Weights of a small transformer language model: 10 layers, 4368 steps.
MLP neurons of a small language model. Each row is named by its layer, matrix (gate and up: input weights) and neuron, and shows model dimensions 96-351. Each number is 128 + 24 x the weight over its row's rms, rounded and kept within 0 to 255. Numbers have three digits each. A neuron's up and down rows have the sign that makes its largest values positive.
After each neuron's rows, "fires on" lists the tokens most often at its 100 highest values on Wikipedia text that the model never trained on.

L2.gate1060:082114140131102150159116134157146129150113146123123141164093102131087101157132158128101148119085077131151132133187123104140147137112111121137160160136133113157156109131114135156098135153132109163143135151153133127119091156104099085141173121174110132117077115100138148142109133173098176116131128147115161142136087106140103124159122062125131117145144130122126150114124108165114092124152117113149118131117069099123129167136167151144127080152164126132104175103140089120114108131096113092092106153115101149103136103142149125118149094131132124135108185122151153126117101111084094116141108151118146128144124145126105171116118150094123088169103093180132144126121172165126150129142114142093118135081134123130135154095102159151124154177116097104150179149130112179122173143102090
L2.up1060:164139125173129122082120140146128180135122112167155130095150107109157109118111116111094173111146145114088097144133168113125142121108149120117120127093145124179118130114120113107112123124101143106157157149137120103134091124105143095126128110127177127115125139136132114154123087153166141149112143131140129136130108122160085129175110083129129135105124149119131133184145124136107144158099128127098137105124134140137121117123152132104144119100111098146108132145128102130105135133098117135177122143108137149145135148170147073158108104149111092142147115109150114140107150111120125138178099130118135153103152142132130150139120102149092132123120101138140099127107114129137181134181090128099127140169164129111098171107108092085164120118091129113134091138143092171132143160104162
fires on: " |\n", ".", " and", " |", " The", "00"

L2.gate695:151123121112143147154129158106105146133114117114134147126118125114130114125148117144140151132117124116097165089164140138142089129104172086134124130165150174144128130158128173113121173142158143148127139154121149148161161132118142126155142119139141141125135133107139136104084167092115114133101145123150103157120110100114092130150183176153140137114145163159173127076140153107109138127099162077117131150147091157148146130119153161141089131169144113096097123100138099139145137134078158131116106112134183114120138131091151130184166154131138112150130142156091158156121122103099137123126149147146074137112151107108142128129114104096089155118096131118134100121134116122137160120168135174145125148066096132154153120138171152116157141094104162142087127153140109172119127170146099
L2.up695:126141127149168143157182150137102142074149131133082157102124110145121110120126120144168149176083143146131087099116152122139151162127146145120133137141126098112091135156163142164146129097129142124165075118111105112151120173119144096132104162156104158148118113118145109129069134117137135116121110123158098142120100157138109168101108152102102155135137102176151145141153197091103154156103156080145098125135145119117153129119112135111170154115134143130131109135140132135156161164135117140136151087117132144121148122136119173130149156071130123098069160095160118127124183130126132137117150082121140173129168142142069113134126124135121100142146120100185166111076140115158074153137128132118136096116098130119142116131132118156104127135151171099118074134083134119150118141168136
fires on: "1", " Candidate", "94", "2", "="

L5.gate1390:111174117162146104132092118122162141118102135133140153125093132124098081101124108086115128131093128149140120085097105143137137150126110087156150104144119118105148124144097133161117170157080154119124133151106109100147162100126128136116151130135076128128052142121113090130135162123134091136121109140118145113120098151161140159137115135138145097148118126096154110160139130102115121123097099151114129130086119099110085140140090144089147143159122117120135109108099118126080138160106107111123128145141126071098121135098113136158110093161158145061177151125101135121141136143112121136146150119161103091117130128115118157142150095144119150083119105121139110101104176061112178141077198108123113150097108137137115110153112128137072116131109150169128099102133156155141127116101080
L5.up1390:121140129145133126128136148127124085152178112116135122089121106184122103132155139151150136121155103169140136119127141142152153163050092089152107120126074089130132113136135098118132126098126140126124146088135160113109086140098112158128119115168152109107085148136175162153134171115140086154157106129196088144156125125107120086140111140126155098148109160103124109115139110137138140125121122139098137150113099105117134100150109117125107158135116131075123113112117097095104091097108096152136160140122175141113126121126126133108059103145141109155138146090139159132175117113176120108196135107136123089126098078143111103151161140116079111106135126145168075117138100109148088136132153146128138191068093129122133160112171095134122140115157127136133139082130132122134160153122098
fires on: "M", "N", "-N", "m", " N"

L2.gate906:141151149156133132154101165081125082114148144145136147110143116124144175113136145118157095136167083149137139080147093113150141139146151152141135131112108115132098161071118114152132135134136132124161158090129124128127117106176106146118157146144169130166112150087134086120081095134107156120134086101099138152102155080099162101176115139118159096120129082124126109092100153137130165146114153130142142167141141174100160163121093133170135091099095132076123183114154106146151105153123160100196127125113091118148101064119120166138135102142108113135097138147115148122152128164146090119153147105143140129177134141149120092127138093119156133103123163178097162130093147169121137098098102152132137132128164112140106137117155119093110107157117135131113151181139178094134107090076137
L2.up906:128159133155076114151103112086174127107121116134079151166110097102118102127097128160114127091151137149148165119157165133151126153132087113120193123140137112109164138123115113097129175120111117111104102119139128125106136151086153146094099137144137134147093116124146126167152124123105173111160111111108092110087132145182125103113071125122142106080140139151161139160141145128138108166078115125100138100122136128132168151118127099097150133095129146145164086131130150105112122132150107107097118140079123124100110150111127133123123097149147138126124069142094126114119124130154126143113071155161116164155091100126077109099082168092121127123157096094123141131117109135116141181131113137145145130107152133153089133112128133111172087139119124128157153130128150093170173169148138
fires on: " and", "-C"

L2.gate900:137097147146150114133071187136171140141152143151116120167137108120129098103120120085110134093104117120137147132122142118093138143148112159119077129170134116134064112124098115109168138113160077156130109135112135113150078159129091104134078151097075158088107089081146129131085131113115155161112151143075123115143156118160154135108161109167149130090132066149116155124160162105143145159153172056122110120112085116161145160142094142126124117126157142170123127125083130145118086121106133126113119107102095097095158124093148176157126126108122114099125131118153123158122112094106098132149141112128095141140117124142143117119134106144136126172144095175145125151113113105164133126148105191126092126103142158146117143099107168192088163158146150140120108121137094126135102169126130
L2.up900:150123115125152144114125128154127094124138111109121102113084112125193138125123130137124098119139155131084137161138136139114159145130154163154098142112147093118114084134105135103118147152147156091086123104110117133144133133115158121089086139098169106119141096073121127117152099122135119146128185148112145138130173149160104145142103161118160098133132116157092095102131158178109084134135128157143108126162103127121113181155151151114112122140150149119125148148115092134142124120143137125131109140124118155103085104132148154152099139123111074139142125144145112153133114107117095084122058132125100130126076129129163099142150098141135131143091129141122083149068092177110146116135160112138113102152167142074154105115143150118133153165149175133169110077140125151154097172139142
fires on: " as", " —", " and", " |", "-D", "l"

L2.gate1068:098144176138132115106110078108128141133112134109161145141137124102097146152078120126136117165114152146153090116148132140116133114127145149125114148113148121114096136074085094099141125133148130093104114135122132158117182140148106138113164151087141117106121124100079072134147140122112145154144102136071141073157151128142088139103067167135151112150081116115131115127111110134143126133136101135143069122158129157167148090114094093132109088149130147150160137162129127120116137171111140127158124074089096182121139101115150131142161104150122148139146123137139091127145153140127110131130131128108138112177129094163141100142127198114090181139099125129124164131108119187149132155081116176123117140107118099138192106133112100134081094172117142130150130122137131161139148111136101
L2.up1068:107127106123136127139092114084135143117146127106114109119131134121121115130153081168117109114137152093119110151096085116148112108138119143122096102155147105095120199137108103148082088110130114119123118086112158140171085121133103115098113144146131112151088172112102151084127135092173137151091113187103186151128136137122122178158093131156118148109122102171103168092145130097103108128136118138167135117162136151169094100102131121108136141178097154093130110120140156113128108113141110154140124134175132158093147129151149095156107130111130069110137142104132131123116164135147155100138124102148130099126097123136143160117127132159143163116122112151142131131186130158087101108123105128113093115138149148104149119117173080122096204132129104109155130123130150155175108094109156
fires on: "D", "G", "R", "W", " w", ":"

L2.gate522:139147166068134141136155129073149060173121137120115157150150098145148096150153100132104132156144110116137173134135132129112140110086124156098113129107124132086097126135173100140132147117128152101122131137139130137143159106101153058113112125126099111153138105137177128142108087120093124144128148114135136120089148129127116129128112146118102106106120075107106126118127154089141165107122149148099147121143142127147109105108117137162166114125108110148095111099149130119133136121146108116109132179088162114104071121129076124163126123132112179133143087166121145093122124130111114176118120120121135106170120131142145107104135134076118152150108105121098142140122123103133105140110129137137124181155151149169123127095105144097075101115153083148128131142107122116128114140100146
L2.up522:120115139152086109133086152108133141123083171092141071102131113162096149129091124127127134133150106123118138088123097120111134139116128063160139107171083130104119154090169120098147155145119116135143089132119120147102140157156141159154064135131125135169127149123072152137123166099098148146092112132130119095119149134138142103131102140161145179172131111130176141145125124147083127149121105110098119092134154109104143142098155114165152093088115135107159141080150105126174136144156156134102144137089141134103114106116110146107117135075117133147125114147097083126142155106130103139098107121144131141154154091160122134150120131119127145125094136160090149115126136143136105162116133103127159116121155109096148110059144110109142163107089131140163139111148109117131133130129132
fires on: "-", " and", " *", " ("

L2.gate865:149152162087148089116103151134126112115084128136134110129176100169118098178076132112110132103099134151168103133085116145084153150147113123130140123150129119146150071111128124136130097127111163112104117157163121126126177132103166102100111105120139089110122128103131124132132162105096149154155088155105133100132158120122176122153079153129103109122103136110142142119116136131148109081097136139130130138121133126144118126144145103142085123149121196141163121128113151129120130124099159132100108133143145147133112095110175119123130104147104184095147131118150075159132149168097091130132117127089123122133125159115116124096094158111110138132108117153092132140106148107102119107145127139100116148094096163111104117151113142133094071128091113133115117087138082165114099118091126
L2.up865:122115133102120138114102128139153155132120109166142110148161158134115108147152103137101169112099154139139125164120108117169139139139090137116115160166153098096130107118138096101123138165085103135124120100147186122126135083143114121113102142149128129127087113126124151113137180157141138133138149127171129143138150142085139105130117141142082121151104170130142135128113105111119187133144099139150153157101137140115123142092157150144155066120147140131151124102135129147134128146096082119111133125153127174112148157106122052166078121121129133129102123129151154114111118107103123151151138104135160104152097133155087107155179144105119119120157140114170132140110124108126077109132125146112142166126133120133149120144119163129104107098159105133114145095141163136125122144112116
fires on: "M", " K", "K"

L5.gate954:126142128130160097105115109147103136076146135126147136128098095156107136071139091132114114106173085110150126123102142156100119123124127105108148117137128159117138138152111126108136136099095146097156103134153144125207155091103166123127137159149093133084103125104144110150122167090107121140117103116076167161159169106135097116125104135080136107113144117099127142116113127144134110094156120129103099134149096104170126121172123112110128160141103093093125134143092164110146111145141150084102109135139164143110130102131105115138147091094113104077186115107092092149136132069135116115122136146090092117143107096137159128130111130113124145143074108159157109102089103139128152154130110142128139157108146141120124100124097075109118105128122114097135103150102090105114124155100126
L5.up954:135131141161123150126157157162107127103141108186090100129109172120152128128174189140123122117108103159141083139169120099113129106153120198075135162128163147132098118119141131133171128109098135093118173112137166151153095158165116133127121128122149153128147130153181107099166154128069138151104124152091154138104136163133166112118151115103098095156130081097179079131101116067153134156132148094114134129091110178136084167123118135116141155115133141131133128137100075182101104141136127122128169104129136130124176110114135144139127132088145112138134113154158139116139089121132132145158105099136131102127125142151138158146109143129138127144135109123140106115118143076142147098125164133168140121112104108168160168087134164188100117141105123119103117102144155130144130148147149
fires on: "C", "M", "-c", "c", "-C"

L5.gate816:113134099124120139128086093104151143110127117118129123127110115128133112124154133126119112127137089111124150155124115106089164061152125108133124154172135151145183119131132136137122136137143149104094166104140149137109152089130119152162143118108099155114159076102154103098150119132119143128075121128132136152108140115106107121060122120128133169143136128106133100139115085137120085131138146136107141122116134138116139114152163119101123134153099124102109122139111128132177137130099169112168138132090116134100182123145116106134156111108142138156157120160130142164105117129102129134153129127126124110150161155124094120172122105094102128133088148122154107143152130097104114140165133116133107128133104149153192119156130156151121143128100121098134106115104169073139148132128141
L5.up816:112158105139117119100105136134115126126160115099113116119116125086123108140146147146122148124125136128160128129143141137132129166108159118105120121173102103139125159159080128104135102075130131167143076132123132110146124106179154109126126157180156181155086080111136144142097110150131144139147108110121124160153109117127148116099136138135141090110144126178141151082092172062133143177104148140118108148096139181079126174151127155180135110194125126150123080129121110156153130150130119173152140110108123143099137091097119122159164106130140110109137123137109125070155154105163159134172129129113160163161162102133115123122110142116129115170146115109158134109088079137123173125135156120138108140117113142157155130116110098112093154085145139116146123136165097143161106117152132
fires on: "2", "1", "12", "16", " ", "10"

L2.gate1281:173128153146147100114091080063139141115180167154097134117138121092119122135138135141149131161096124133148110155148125093137113117133151135178118113147102122167140133156151105127116108150120099107114131133198139144116136133113147108091087133174175126122105101144097112115136126159124086129128118124181141128139119138136114105125112141089145126152106171116127141114101125085148095104121136131111144148106129114084120129082143109134139122136113144141131099135153166113116120169157141153097147147105130148112086149107134151153155141184140157068111137109133145098107138100154099126117110158120138119095097137150141127141144106076155125114130145119119119089059118170092141147129146164146149158131079095147142097172127152139073092085095166124142088146127139103142125158158151
L2.up1281:116123105103122166115137126163114126080128091108148121103154136121096104116143124106093156152106113143180167124128084129087124101118125137169092144130153119181149072120075125181171134114151114131066098140146123143164103129143094117104147165135161124131148121103112144115112148162130136134157167128105105146134121129132141150134105141080123135131158138150140107098123102163154143123131089104134133148072131087138110121097142157129144081108154120132144170153166107141082116144133123135120143153116098109111121121134145121144161115128144157150123112142164144128127162147089124128113117120169100123077129178148193121162164166083117097131120151146076152114107116161117143081141150140120150158142142132132117135147127127152131136121153132144191178160149095099172114113138137
fires on: " was", "_{", "==", "11", " death", "19"

L5.gate129:151149133170073155110096166086099111100126128092135135133110136118117093151104105104126083104187148184096089078146132117102108135122171133165140129091136116155144149152134164140126152113100104101169131113119111160118165148117136139141153128136144122108151122109102148095097139084095154090096122143111144141142185167183136104153174122157163101140134129112115166111148115133117106134098126151126182113137143112103167096110135095141116085136145135082129153126134177200111137131136129137125163153113145128138154120117145134157119099149116138110169125070147138111142107129123137141084145132143145103102167162087138179139104074153118140155119115112090163127157066110140148118155104111152130121114172121144152141134132117119131128136139151154154134160098124140143105103097096
L5.up129:117135143128106094139094119112140081086147133153105147121079127136111142120139102142109108125139131116154094152132126122169145149102147127105152151133130109136143141114102115138144079108114118105142124088107171133160166140124147105136106163087059122149117114143129152124154138131084129127135115097123130117118142131137120107178132152146133119103136159083146119173134146181202070128153129132140168133109113109142129117115090130133122099138149097137170145114152137145153156120134113159135133136133118150122149104105092162171121128086141142144112136101149119111125118144118097101120124140167102104169109160120113131115123113130120117135148086115139134139120132113161125154136143131126139108105096158181085131139137132136126105162164164115181161144118099114169085146122158
fires on: " F", " \"", " and", " A"